MLP neurons of a small language model. Each row is named by its layer, matrix (gate and up: input weights) and neuron, and shows model dimensions 176-431. Each number is 128 + 24 x the weight over its row's rms, rounded and kept within 0 to 255. Numbers have three digits each. A neuron's up and down rows have the sign that makes its largest values positive.
After each neuron's rows, "fires after" lists the tokens most often just before its 100 highest values on Wikipedia text that the model never trained on. A number after a token or word is its count.

L5.gate1200:124158115147110097145123147147100089170100180161111098141087116061147118136116109077146108107110131135090123159104086135099172134157150127171138136100131111175184142144159146159151116099102127163116137157109081123129139091142136130131156174113094134162095110158103132135103109132089143148101147149098113125181138152113119079099136146155134136141121148110119130127136094148152126171153143105150121147129146105087077137107177110110099167150091156097092130183128169121112131166176114092096103121113137127173127165137104171118113156132134115151127110117078134111109135099122126127163110151153138125146137174107160146131085152138112106122115140081125131109125146125178145114125135148109121153150135082116105128110136139129119134120155086152112103135109098132134102128172145
L5.up1200:155145173137117186129160114137056138110130117158088161158124123117104094088125153102101135152153124108116131133125165138117143124068115144104124104149120128148104121132125140171117109129091134182095161118112134116146133086104115151121163151114132121144109111121086132076149118183116126063123102113090106109166126177102171140115098124125135138127123114094165137115110127132146108164147114153181102130086110106115156121159157088133141113144144123125139158090141132136129109124103123137129104139130124147191153080095082151124121156120076131163137109138164115140087146158129117117106156096118156139136138120127158128121154133107096107124110156115126126087139130105125131148116177164108098125139116094113125136110160145136150175141153093142143142117144138134106198113160100
fires after: "ed" 23, " Mar" 12, "ar" 8, "id" 6, "duc" 5

L3.gate1136:095109089158143110129116146101154073111114083116112087063095119127155164125131149152122140129186131126167147162095142113104115130150114175161120109135115184111101160127166131111110141141152101135151154134121142076141135122100116130167125138155096148111118125137166143166135130072137079155127130118141143145099127135154117166092154102126112154142135132132168074138130148138110143110132107142153124139075146099155134105125165134154134097148152126120099102109100145140137110102101144156117112134132111102117121138107162085113122183063124111121083124113095129096102097171112122131123121117174185115171179116135110131120095113108120183122142138091098149140148123160087151144145132154081103108148105170164134116164115155114107097109137115133150085121118136120170112161121100
L3.up1136:127109103123158148145119069127163098129142092071105070108130123153115168124125144147121165123169125127093164140097105129141142092107144157116126115131146176141122144127113164120137139158135108078118157112112116085171171112123113132137151100158111143090098108105172118135111144114124137123080151099152104150142128195126111134148119085133118142135094114140135127135129178116131132114172129145115180118088092134149117071117160125191160138096149167138102145133130152125109127131105128116105104140132113115150146093128107101123136148139137132114114145168144101143133119196093110104086112136121162111099146126122100114128101124125135126121127145096113135120129109131119144138157152107098101135124076150167188117083115123135141092097183168138127096137157119141170102189147124
fires after: " " 41, " E" 8, " M" 8, "s" 5

L2.gate1195:182122152149126159134171145136153137101113121111098146150138164096098138173148128134114102103136129118103105113031110137160108105152134139163105148089160161114148150097124113117118145132144170128120130174134148093111117151122166131111142099108163166125107077112118155156103131131107109117123101148122126132152103086090095139132142098162115127158136133068115125116127109089092170103135120104134061129123155121125117118134118171149132136140128067128154174101120126148153119116163158132174142141112108081092134126140101093122099108211131141169137139124151123117101112128143148130125128114105157118143142146108090133105152115139138134138130130121141193152103088123142108121139128083154073117071170160144146155090091148116094124118125132149107113096147173152112086139174113
L2.up1195:163140087123108152101150156128144107114150109129134129164124136151123125179143145122112100129127147135110090099143088150163116101104127115132173160129098154147116149113144114114074139077156148158133153146139174075093123114101185111118137112104150127114168107096169145099157113096134150140100122105092104119128150113114058142137075113141118084126134166128099117141144132096110150091145123119135095146081146124072108153158143164126124099108089085137130122142117097136154082128118169144130135160151109099105124118154122096126112141126124146141129148108124126124150101129107121111119100103102145125122138146141112101130136116146180128112087175149162151173086094118168106138161121101131089148080134129145130137114152113147114120102148136129143128101142159135125108117187122
fires after: "." 40, "\n" 35

L3.gate25:073127117117142114118106140146125161166126160120105130120135116144142115137151103128118135117114141156089169133102129130160106133125154093135142060089163151123114086118136137110163108115145119117130165128132174106169145163095093110073122134095098126159104164130104110120122141168145107151078136069115157147132144117107049158143129120126136129138127150142110133111154115123111079091079127130116127105110135121096134151135152153150122144143100159120162139151139162120147119127139127168105114173101099140162117126090139078132135139128150140145068136139123115099140110138138099080116111149101117136115149132141144124123090148109080173128110115101123128119135106110133098145097134074101113177136137106115102124138105101135133105144123102113090114128129123108137127111126122
L3.up25:150126123093135152149140135130155120156137152118102175132112128181165151129158117082097106139170162121117190182106124115125116138140080109156113132113133145147097118090103145114118183134146143144168140093111091168121097076177118132130149149143142114093149120139131115114119139147094173137120097143190111116108093130076145105094163156129119134128141159151111123114123166142091179087134107106107097128138132202136138155127132088126146173128108138101071096158113150140140115124107157153146116158121112142123116089116143150164152141111154132131132136112134140117144132148122084141123127111121168125103120175133137139142098073154155144148154113118154149099098125167131121159118106112169118118141104135096119146101151115118145195136099126107122136146122160130146122127118147
fires after: "\n" 55, " comp" 8, " Pro" 6, " pro" 5, "ro" 4

L8.gate736:136115126126116153124134137147094100120197134116149093114135161156119122112100130140075147134132109134136095095140122140153149132130126114145112099127177153151147155118178165131100138146071103131144161126148135134119151141160170103093137088103102123122154155159162130152107127125111107104180118129170111119121084127145130118086084069122105100125172141107109187145201117147146117087146111157089141105141136110135107126124140136107115145107116107120135159136136150141137121147169120116166108139140123099139128146095127111135148095171079126131111114112130139117120171120106133145153109143106156081188144103118143098133104104106137140131144137159110148088138121150127112104128108161111151148102148133139131100096116132094168160109148097149133116140155105138171146130139130
L8.up736:129146138163146149098150104119142119132129129109111113173114148132124138134102085105120114107145129139136167085103132129146160140103114080166095063137148119167160096141149174110099108163119106134097117130158135144126172142112136102127158130113111119127122107121134098120136126146103134129164097179116142125130091120122187075115118086163122114129138142111119111139180165169143105117154118167106134160142118115110103159119156146133151126141174158158117149120151164124169095161169102078140096137151100080115151114112125166142139110168110126128134101120152119130120127127157161123104081133129149129096153120124095138112143111108110106103138165126138145142145121108136134113165097134168137109118126139115130106109122116078123132131134088148157119128131125103166173130114170
fires after: " " 30, "-" 13, "\n" 10, "." 10, " (" 7, " \"" 4

L5.gate615:143171129141130117117146124095121127117122165148101142110137138083115114101123115134123133128149113141113116081098130149178095109161139128074114159143097103136120083110179104129153104099122150180124165154126098096118126193130127123106149160127129144113140106143128166102126120134123144162085150116125133142137110150110126168088128142137116110109115106120127088125186124161177146113171090144121123067200113154158134095078123120158134179099176129109149180126155146135119125111152137138147117165127107155153141134135091083161097150103146048155165129139117120167125161145124146121143101162139138127132129066164128099074119147141118132132135104142080160134120120144118150105134158144117157131106152090099136119119098160140073126133119072125132123142105109101122109125128132
L5.up615:121144146118137092137120113143118113169102140135119099120145085128086105113112114154137116108132119111131147136104087084081139122174109112140063110152106099139103129143143119082170120118105172119139106110122131063159120141079089115123070118162088150126127132138121135105158132115144115183133059142146112129122141165161135114097148161155086172149097110135134172131102163139120127127111116150124153122157123109142155105106123097123136137141128142091153085137139118110174098130109120084095139140165146116087112092142145127126117113145152162119097153104076100131131116105101105104118161158162148108146127105115137076124126140142152118117120134140149137117107138110098142113100138122121163104124154101129115129145090183126128150124121120141113103152121192125147140125133133
fires after: "," 58, ")," 12, " de" 4, " =" 4

L3.gate1055:121093124095133121134082093103135123172150136117127116145111126150153146121120164099120141150140137130169097129173109131129114142189124098178139109148094109145192126149100157102097120156148134102108153100120146089109146131138090131132133125154076176110127135125127195137135144130192121158144148113103173134114100116142132143072156126170117082148120172092140144137138141113104119130162097151171102144093084130109150124098107132109122137130121141152120167107076129107135144114123088108121122118137135086131096094131146107130150150164172125154116134160091091140087096122133124168095143144082150157135127113111161104084148125165154150152135145150110142126118198147171150116133149160090117158107134126120121121125125148136104156078148095109118120119122093117157161148137097
L3.up1055:150126115112128113122146146121107111158183144105119121170084081124115086132159114139116162157093139092160108127138092103177116137125092102138086107147109066140146162123149133172113120107143132104131100117115149134118123121103100123108121161109125150121119122145173131137133175133177130115130142107130170125112122140128122118111094123172195101140121102115176135104128137102121094116155151132134156133115133078099129158128098127122062180133093115090147133138141153140081154104139108146111111097151128109092104114136117124134142132164137152120125127139124096145128154128121087167116122077116129117145177172114140129161176149162091129105157100113110129163091164159146089100120079131135111106167150146120107134145122121145107171153133106080131129130143115078102114118138098
fires after: "." 21, " (" 11, "A" 10, " \"" 6, "," 5, " In" 4

L2.gate3:073114100098152127145157165121125118168123178139133125109101103109132138164157137130100115138087154139128109123111115139133175128164141102119126117127164140104086134145120103127147156168069144121147149101144118137110125133124122143138129138071120152152136147125114118118126160150123134138155112108144163188153108099158126157116118141134151121114156119129112143128199153068092160124115126068126120146163143154087148104136100176139120097149126092116084125149093082159139101110157129129107100152159154129117120116106129080119094126128135119134105153143151160162102110114139131155134128129102146158134133111114102127140125102075138170118174105123125106108132143148121165117110119138125114125111140149127099121135127141119133161136155160190089129103142110162112116159113151
L2.up3:144127134127086115128132114154126118109138137091129132092141102098117126129177155110162109154155115113120160104118119130109124114109145140154162119075154156070129146120103128114132127166115147108147127168117139153131102133157094134140126178129125113129111125129145124124121110141068129156141102150174148151167152100090109145123150106128083108117133115113111143149145147136100144117122156125112127154133164117114140135115086178136096135150106063104101120120038138120148114062098112144147175155114136106116096087097109130121131094100101213172110145112138157221116126109112103167150131128106141130106112102124137114099144107099158124175152124135121125146103136118106148103107114131136139099097128160122117119119139151109123174151133199168129125125155117118144122147106117
fires after: "\n" 88

L5.gate1107:136130132124098155119122125141096109082136125131141117121130158115128116094119113104171152109074121109091167167092138142103124138162129154129124167096115116079146103135138117158097154156078162108148150151138175183146085131094082145121103102123137091193168128151154132135068106122115093137105144145135127108156117127146148152139122107169112132150163110104149105117194100136162142133106115120143171126138127098115096105103126130128112096188155092107113103110108143156093153126138121129131064161138109153143161147121158104158135131157119122110121092103141098132158170121132133116100150156139150136125126124186196092150142163116102155130140154154103097175136095141112137107145107145096130096163102129130097089139106128120157126117105125106131104149112137144093132114113149
L5.up1107:141119122136114119066107123121079071156126159114127101128144130130110092130126103150104110110148114102095125140098102180128134181088126111141116100136139138179118135142085130114127097139115144176097140147165115122137142111166141086139160096129126122149116127172111122108128101114121081078135092143122123093164135139157105129140144118130153155113129091122185099128131183124124110106141131110119121097138146093114132107112135118149104128136122118127103168121112171147142120129164128117124120117138127141137144137102120104116112177159143141170071094130111119125132140115105145151141127118113089136143130137153157124106109158114105159132155145197084133133092104135144118085106105134114149099142116124140132145079127115108110132096138134150160142093132150161133122146121120
fires after: "\n" 42, " by" 10, "th" 6

L3.gate992:124124160128169127145092123136144142127130131140156141138152090123145156154159134154140137154130103145133094115125198089153145119146106087112114115110137145148150114121133135170111138152143157133142141144083178109171113166085170146132111110117130131137132145161135120080110150189136086195115141151142112136115141177128081114109124099165152122159110143177152135086134146107095121141135150079157155153119156091122152154125148111133126125135073111072120118121159071174151141118120151146125120103121111121153131097152119148084105131130124140104141122143116132106118133098086126145114133171085062126163100153113162177102126111119146069116126126120103132130159131099115126127100134106124142113068140107176133114113136150120138117090122137128127125064207121131177087104148114
L3.up992:139109099140127153086113102163121129149094148134123123126102112172094115132156148125113169178184096130123110124127171118137146105156129080144122143085135143100129113120138098129159112151177149108155123108138140120087164126129123104105176172091125138117110148133076197113130098138122098163139088156107149160175146124105112109115111110108134106129126139204111123160125142131050146145127127130155165134114096149097139133125117110128127141111091090124114123111118109108144136130098094153097107113135172152113152124100114143131123133114122120088109110127116092107147087079111123136183139147149149176135117146098119166085143114169117130112139118134138096119104166088165132089120135127095154139060208131137152126103136131113136114121122078117090105145119143117139128121132105
fires after: " " 31, " (" 11, " D" 10, " S" 8, "-" 6, " G" 4

L2.gate236:136120150102176214108074123129141119086140106137125132141116108122108116146168086146138133119118124097109192104071126158112140143135083179111132123114135139100108195124110124175116148161136111157108103134139118119152147145150162110158109129115109123181113143133131128108152093148130112163124121115145127126125142112109086155127125118161075125095109135162132126115093133152107131128124129146125111161073129113106127124097113108081121122148127113165125097176132136113093155123159122120133132132112122080134142153137124122127119118105116118137143119123136159091146143100111129122134090132150190126161124148114113169106125125075188113119148116124123129155122076136091135105174101114151112153166127142138160104135034188156119157102125155154135139114107128141162121129132089
L2.up236:104160134146156169111084126128143133109123123124137102122150116101099143175131069129146131137157140134133160111119151150141111142135083130123132133120126114135114174104129149117111125153156078122109131141152154136122127107147133123136153098136104113167128114152152108131188101172148131150114177122130156137151142147084115143106175131163122166164128135123139164087092104072120115118167094167153132135109113168104136144091144058116150143156138123155075089141169127104126131118119102146146136145130160065135161119110111136147134117114110127093169123163139140119157148105116122177079141123152142118122119172113134120162144109104190141160119102141128119140119137142131141138136155111115118145154081155131159102126104111071094124081172122141169133119117136125167134126126123
fires after: "'" 23, "le" 20, "." 10, "s" 10, " " 9, "x" 5

L2.gate471:113083127157137135128096152173153097122158114158122114106094120110129149215142107118131113126159123130116119110096106089130136179121110135115148115116101117139159111159068127157089115164160101149142154147146115108118156125152114148139108116105113173116107143161115085194146155128170099097115141163152113142167097132137121130106124113139125125118165135114114122127138109138106129126089097123119125109107158130118122118126120178125105145133146098130147096134126101154168143159142143157123181099129116127129156105129124147143115056147100118132127121077109112173143163071096131130174119086180138111118196104096129156150161159136131132079116104148096154110132126136159104145126141082139125142159079122121121138128127151157143133093103129132100114132101106165146131166152079
L2.up471:176094134123104134128127171162135132139141143163115132103117137109101177194130107154152120130149124170163104119085099091100129156139151171084133135146133162146141103133092108148106113120148110094155136154151126108123124116158131105132117103117100124148135166136135079185143156125160128158135142120151127113168100115146118113073082141137171105109115153107139123130148145125143101093111140116100128102135126111126133146110094144186143152139076143106152113124152092124132125142130141157140174115125104107127131116120173100122095087177120105107170148093099122184161144093113127118186114093126107125142152093101111120119154126117090090144125160128110160126143133139172124093137130129147113126140138051152079122141129149176128143071124142152101127069103142118139118128134103
fires after: "\n" 93, "." 7

L2.gate119:142168122117101102097120131153120108119111169092144096098150099119153138138128122147101081105124109152149140155132157103140123147115104119111129102122129156124146120160136121158163139103108133166178101156126149126099079101083081128132141121160150129159205131114124127083139128106119122139126133161083136192143130087154098154135096149136134172126111185122120094088092140094130121120082108094115086112119145103115134090074126145091141160134093150086111130161155161098124144099127186103157125128119107127132095149124146089112142108097120093141144145111120157155132127155136088156179082142106148111117137115100136128170128159095119113141139153128112115147061132126131126126109155131159103073122090147111109101142133104147164118126140163121113124083120125134135162099116146
L2.up119:148120183169120165148126121117105128166153138120126122168134144135162125144105110081107143146097154129109124109143118130123115122095125169141100127188130097170103118144155149116144115125146163123082146099131102115123121157143113127172115102151149157154113146132114155113099131111178133134191140147119134132092135145123148124121121159105111130165096125120134108112123165136154158135152120125135131094091158115152152101074118135173093146145133120150133127131132104130187111118140131103125084105102160188090113162129125113136088123111105109094102111144128139118115147136134105165115103138150162104126146133182157138141148093137136128138103149129110107136117131169160128132124074115139126158149122131177124150117107133136090134181094113114140149124163150115097108178120147
fires after: "\n" 85, "." 6, " |" 4

L5.gate1205:129102159142123139175138114120110126105155163144149087128158072158099136196172141139106140119151135092107088126122112130088138161118133103168126141146144147124129122124089138102131090135163144139169162122149130120096120131151119126103113133099157129152099115119149096136171106147150135134128132121158106152125154096112150137101059121121151162142096103164140141151162135080153131158131119118122115183128148131154100122129118148119073136135122132142099128175129124186153095120121101134166132189158113105083111114158125155140125094103155133090104099167124113128113145129142090111153120164080123119092116138105123128178147166097094109141146150090134090101136143123141154142129120075118133129138153071148113123149129147157146118105129115140072118126101155126104116153132126
L5.up1205:072141123164157110121140122109150089141141125106119113095119172130116131131172160123126148122134116140081136104121147124128139097110143150147176112116152119109124143123121178123095133132152145118123157136090102121123127164145112135070167148153101129154175093152147138140176122148106130130115150145078154136126152159118136127090157094134094154164100169113122155156127155127126137119143144103146097135101094113088165131106123119168158196130123131127133145083174114153101105117150115155121175182101183165155147130144109155079159149142126109124106095126137142137106126129135116122125160158088132123128100104101120102136140123107132141137137158109134168142141143098161145110144134120088118170119141154138167128095091181125135117157172156134149130133138120118143127184102135
fires after: "\n" 33, "w" 8, "y" 8, "ri" 7, "er" 5, "s" 4

L3.gate301:142099111127121108153160103152091139159171135112129160137119157141120123097183155119137140139124134145137079149137122080143119126167120119127122203151135134119137069125130103124154119168160163107139165127088133098090128091157135144142123107143093143140116153136132103144096104130084103145167081105101141114117169141143169071122114145111117091152156121097146122141143112123120147155113113163130140099129123119084133101174132113117116121135145149109123149100121128111091148140089121128146120062102115083123153115116117112143132157132149122139128108126183162100095106128059119082152136171148107165135112099113168166153107113122149129145143126133088136088139086144105150065159133144156077178132137177109100143152106128110178113115171102148124128149137133123150168138123126
L3.up301:138126155119117142088167162131152136117098199128087121101119176123122165169137145100163136151137162143122094124166128136186124133131133141105127136112116119155088129136105154124139117113116136130112136140089143134119140153151120142157154117138187110132089105134156103153137083157115120127136155096056132090090140092146162119088145131166132143142104145151129175142117113169110158122134149161107118111145135115124121074136088133146132096126124104102124155117102113125134181170138171082094155135124139102121129169149149158143123116157116157122146079086092136113142129148079142078137134196127122095104170142157152131100133116146137122135142114094170113115152113118138128125159130152126108100162122125154151138170090119112183127148148091176135122153117188120099148131123137
fires after: " " 29, "qua" 7, " La" 7, "é" 7, "el" 5, "re" 4

L6.gate314:126098166124098122122111123190102112160125118130154108153117133113132103111152115153086144156112134089145117120085076113155106124121098106130101110120139136144150120121149141133112126115084124142157144123114147107097135166138127093102076129124136109150166136154150177125162128158109110114129075160144094127157123076111111126096135076120110150176166133094133120122149127122128120144173105110153123077120120103172137070136152072140137151133120098146151124130118130127147132177212092152134141139114097103108125123141116112116094183150174065144123157146123148169103113121157104170136107121113088102115105151154101142103116126148130139157127157131123097085159127154099121115113100116159126113163123162151136148164139111072075135133109140143108168176130158130149101124121130
L6.up314:094136142137184117128166117140093117125136129132155122128116126115071126096133151143104144145138093119119169101100057143113150129144089092121137150096168118158145131130130112107092105143101124129152119133157116108113130162123138127127148148145113117139087126105147132176147113163094088129086097168147127104140148099132096111167152071168082132136153092113133165181143133150101166118127109124153151124055128105135107144146121119131085144097143139118117110141127197140139135109157126138121134150162117140148122119162104101126124126120146121131065149139111129165098107127104113156102108136124125098163164121103168147110113103084129138135148153101100107113154096106113133143093152148117112125144104084159141148122133168114131154147160125099153172126126174156142103131144072
fires after: " =" 34, "," 23, ")," 8, " is" 8, "\n" 7, ")" 4

L2.gate266:145149147163135171141153113124100113118103122112111149142095143057099112119156152099125075146101166132099102124149123109134092103120179164140130102112154139112107147095118135136112140103130102147145183104097177092107104119128083174130112114120153174113144137145139119163180144152114139121117135135087136128095153099119144168125081113158077140146098113085100128069116153132151146134104124097120148112118166156123140120141162168168159132128096143116141128118164130127157149115136118167167114119141112120125165107127085110095138104173126133135156136099094142115153137148126097114152121106102150158110169139111139106147165148120136139112147114154104157105095157151140157118093116132123129100086093159146116125113147157127128104096132112125120129113139150136117172165128120
L2.up266:168138151168118100165149159112128097090120104126132134145117145096117114129149140133126136162131172146122126122105154083128117127140137118110088142136121105088097122171158124150138128104128106126145195126139101134098102179132152148124134121177099104117122088145134102164131120115148123129137129143089099117139152047106124153125133143115113153135123153074123104111123148050126120138111137121139104130120094143152140145152161149135089167168129121090109162127111095141196171166147112117183110149111129140105152133118119153119107129124112087132139172085123083105155139130132120123129142144125156130108149122188094130091142144161131129152127142142139131117129079145175121127105098132129131115095146101140155186139158138142153126156120112136137120122114142127120123162150058
fires after: "\n" 45, "." 20, "ed" 13, "d" 4

L3.gate377:089113155113086110143152148156119126157132152103099157147134113182119136135111133152106139099156163128157138067151104149097155097155109156130068101118169120139138126158113119150122134109153093133115118121147146112143134110093119123139110082098100142099119106134105121106098091114137114114178087107114126161132154129141127092099112153125139109083129152140121107119188156130145146115115150130130145124123179152137118113145162135100148094132113103144111117135173148137078112107105112139146101135121118116145125095123138119148111122185116128115153115131110101079128134115129104098108130142130131131157136130089109094146125121148113119129140095157113136140128140145143117123151106174095132144164116132153167166165118109109176093178107133127090124108139153135138131160144128
L3.up377:122113137143148101103164121100156141113086111147112083135148141094178148118104116126051118161190126126144120160109132114091093100145147152101140103096129111096153129108123158129126108127112122104124146144113145154130118122083110086130073145197167127103132128140119155150180091153104142098128156082081122160098118150126119088133106127113138143132114146135163098118120110126131123138120119134134118095058143135075086154153132149080118118137103128123112090136099108151155134172148134139100132133103115138144133074105101093166138144151111140143153135131147093128151132110145129149141169147135144115100170124138146147104126143106133118130107065098153070085097113129127095132128124115110138169121129166110126147133159117124185135141105075172140101104114125117159128117152111
fires after: " R" 15, " E" 15, "In" 6, " in" 6, "b" 5, "v" 5

L3.gate423:119122136145092148146142108101135180179156075113130146158117120130134126091192133155131133096106157169129122140128126125151119132141114086145160108127133112117136131089145113132133154165106098121075134120136129145127138095143122145115122140139075144154147130154114147113090116130155103178112135104191116110143145114098126100156106115119176171135106082145152111122122118097129154166120148139116143134149126097094111103135160125123132112114106071154106091146096118148098149120090146107128065129152147177120119106126135113125129136136114103121104122147115093132100159122085134139118142132094106126170092130123126210164099130167138154132122122125104103118164159077082166165136187101078101160158108119123141157119164113127133111120134149037106167101130099131146132130134145
L3.up423:127109184141080165126128122108130173162093116108127134137108130148122173130137122163135113119101167154138130130169148142109145084174087088109117112136110120130157095128147128155125139139172105121132088126098125123131137073136094147129118137103114122154082161153126158147099141147144112154121130109100093135152125108150159094133104114160148113142110105115145109124165151120139134147150127144130143157099159122107093155141103103116137141160128121149146152169124155124114167070087125107104111086122116154133144170118122149123126164111126124136153124162125127124121092132167145124129133105120122096155164124079125171188126120133134168105150117078115131107108141117127170144127172099090091129110153093127092100139135146138162092087140104138156128159140172168128156143124164
fires after: " " 40, " Con" 7, "ba" 5, " po" 5, "-" 4, " c" 4

L2.gate918:087111172091147123110150122160111130106127098091146098115154129104120141109126150171163135107082106124123112120145155116127137139171148118104134131184127156122116083126100127116134159123126148116137126151114177135149130145122130172074154138152149132161135109126119117170116141104184124120176119073122135103143079182133173137124128117116113136133097125118103125104118086103155139129118137166100127136171081109102098120085177120103114127105113138095127151158171139101122125128125140174098141141168128079107168142116129089120161141187145099110148110139109099128126149184141147121120177130110115180103085112153161105144102193099119151075128152156120166126100127134095117143161106146135121154169134112147116104143103174143129158106105123104138146114132104123096136097101151
L2.up918:145144139100168127150115136125112111120122091142107106162165083108124154123113119125148140098115123114120105131128146137136136150120128113103148160162101175147114097151154138132099151130127134123120128139136145131146122157095140143113118131159116094155151090117139141150122123095144159137141111061105152093119092151149175139138163099106080110132111130134105138098148126114156157155115149179076155133119078104102116114125174133144102133087119104090107150158161127129137118139090168136127121136159114118119113126127106116098184102158145101122121145117101085141135154154092185148122140149170141179103095109131127104121134161099132125112124187147122138129114104088107142124107110170147146120136103096131108133138120113135152113118125103148156151113116129089121144156128133
fires after: "." 25, "\n" 15, "Career" 8, "s" 5, "C" 4, "ography" 4

L5.gate1143:139100130126123108140185112138151137103072102129121113119134115143096125120149087113128094158146198109068140096138128126120115104136151198107114179105114145111119124123117134082103120154121169145108142148106144082088129156107140139121150124101097107124119092105117129075152151152075051146102085105113135124157146141121137127100136173156136157151123136128111123096124094112129113133131143123066120149124158127147141138164125135125161118117163155130107160069116121136153150104112085095089146099126136114129147133181143122113139154143151127109099095084101138118155144144117109119111156116132122121126089124099136147128157151105145095129134130123154132143110121131105141140144080106114146134125159146126159120147152089093194175127138188094140148165138144147135134139117141
L5.up1143:111093148130142153132154110145125168122118157099097134133125134143135134160133122112157078142083160109133154122144139121083122096165152178132136135099096114144155148118138147115101134115126122139114112097114149069110136137106099167123121107109136103154101168140132120172151140160111099146095090133132142169175116134105143147102134138170139148143115118084124211142154088099095099127165123139115116158115165164115132160113128138121146141121125157080121196091133103136146112121136116117107166159140103125136143139120106140133147163116109155084146135160112145144151138154105147119101136143133103093141117131076137124158097144158116140137081106108143112095171128154120115154139099128136147150106141158133145105144118155129117089166130118132113178162123169108121091122146089
fires after: " " 24, "re" 15, " d" 13, "sa" 7, "t" 7

L2.gate579:161122121129144155110148120124142178089120140172135097080173146147097126081102123125155084093120132114115113147135130131115110089143146142124117143115115143118119101126107126125151120103141112164153122178128124170173093094147104162111105093129119143122107112098133098164125147122109110125111099149138075140118151110117141150133148123143108124121056148128089143099153131097126094146120148147078142106187126124148119169167162109158122121151099142109131126153159159155139127159088099111163115114106127112098080141100173098184129088162104130096096137136134143117136181147142154116137112132089157138091124086115160143132144157141141122168096128153158148105113130136123146133163128139111111067183132127138141112116131142154140133155153168136089127121091164162122079105112129
L2.up579:134136098114177088104125175168118107078148103129080113110091152130141119099122099132133114108106138164113112107150147189111103061112150134106093134121137136111093122127144179127104152089129144147123097183115114089168070156136105120133154149139153114139133143113150113100166117144128138132139099145123066155141139118133128131139127129168148104127083126129139136139137178129106170122133152166103126082153080119143139091142142131145096139123099112126109138142116125103083169149101144156135170107143116108184107096113123094145110148160150164086132105096123121131148123146118163146113146104102154155102088132154137148134094154107110088164139133140105119149142080108175166104125124111132160118123147161136111120110163124090131103149153133142123147110114127119098139128183109
fires after: "\n" 46, " the" 21, " was" 5, " /" 4, " career" 4

L3.gate207:086106088107113147114098145112093109151127123137150107123119088147129165163145168143111096143151159138203135132187094155117104133163121114167105134134104139150124091164137121174130129136167141159096128093094131146124105133121112100146103119119107134112142133141153171161117122141109143180103104118129132136127122104144156132071160111159122111155089102104147152119131123111137085150127126134135185137098140143129129168162143136106138084155111133153148136119104170116102096075164124103140102138144134106153145124126120136081144122111163095128104151135101103122068141149128147123173130129135107144142174157168176104159138121142184146111142145149138131090160152147103125113071132112144165116173137137149129136162145100120128111095127109132080108119169118147143135144132141
L3.up207:106129188089083115120147141132105113157158113144159107140113136121136139103146135138155113104050132090147172078122151152137109117139146101135113132139095136148123125125129127147154134141085118131098100107100139095169107130132159108133096091081139119133120138144151085121103101159098085127135112129151124116095142145195147125106174115129111161117137137118152128124126131138130098081136086117122128090116148139176145143126163158153112100091159147167145115106119141096118096131150105094113103110154141074152147128120101097122131145112125141156130101190118099122121107141121089098179158113146129125124125095132159095186125168150135155114122132112104119135141130148117176101112128113147124141096114098134127159168137138141136138128144175105092118141136102122104048123160097
fires after: " " 74, " (" 10, "-" 8, " \"" 5

L2.gate625:128157141154102124153111135083145129143165142158094155169154138128115130135186095113141138132114128082123148129134118141126133138160172103107081095122152092114124152181114115113100120113072104160127126118132131160125112138128139117138114124098146122157132114137133095094146109117154108140168155099149187100168106129144152121160098094145076158153131103122123143118112145099157135079116123134130134103142139083130122110139087102133122117122151137120125090109132147107151115104152105109103151092124109157107095131149110120088123073126090136105117096155152160127145113127125167129131132060132148139124160098151078090139130127124099136137159130129073126103145137140161125137125145156148093139169097096136109148110126134138133141152133163114119093133112126107103119162147128
L2.up625:168113112194107111112125131109139114128156159081125137160105138135140152103151091129107124115123145088101100143150084112105113090153119150147137102100151098136127140180143162125130140123113142176147102139154119128127171090144167140146162102185136122120096127157119132115129126111119127163106124100122112075152105152130170100122127066132090115128137112114133130140116153106132132131159149161129141091151146090070100100109122122156109120142130086162112135092116115109171120081118162121154142137101142096086119121128118091129126100149121123117130116119116149130127136152118073138174136105108162095104107107190110092157105146105132165101167138142067136126125136130168164122142109087153132124133124098148124192125123113126131162146114160154147099153112100165035164135153111
fires after: "\n" 64, ")" 12

L6.gate1207:122136128128125116143143136123145098119112070123113100112092133085118112118095147137140141153158162114162135126140171116152116127105150169138111138135138082127152127100120089135099148126137155141131146170130138158115154116120136122115110141097080070119124115145159163139148082138125126124113103086098109103117128109130114135099083128136091101135146178106110151153129157134161129149142117094104098108131163112089093104165181113100138120133119153155145106111120149053162129116129133140180165175190132097123112179177145104097060122141126092138131180139142116072157143129117121124155061136124161080135123139145144170098098120140125109163096130143102139147127126122145146099142114097161131111104176142108102122140149131129136168104144130106122121126102134135123131126157109
L6.up1207:106161100140170165127126102119128170133138148121161152159128088127118121103119112152101148132154162096153144177135101135170143110125088175132128078142159136122172135104130129113131121135152079114119137122128112147147132074091121098133114090122174136113140139126154145117147132084108144107111138102170126155138124129106148118144177142135098126143154138128116107171101151123102132150129140127158132103145083093135113194105124107141119169097140144101167127106142122131136126095127117176118144137087130154143149137130146102142127119102128105094181104115117111139144174117126100159160134129160146093123152113148096114095161126122127113116120112147134121156135129144133148110131196129139131125115099126161196158151171138109091118152159107112100108132124137144128157159113125
fires after: "li" 23, "hi" 19, "s" 9, "x" 6, "ar" 5, "ga" 4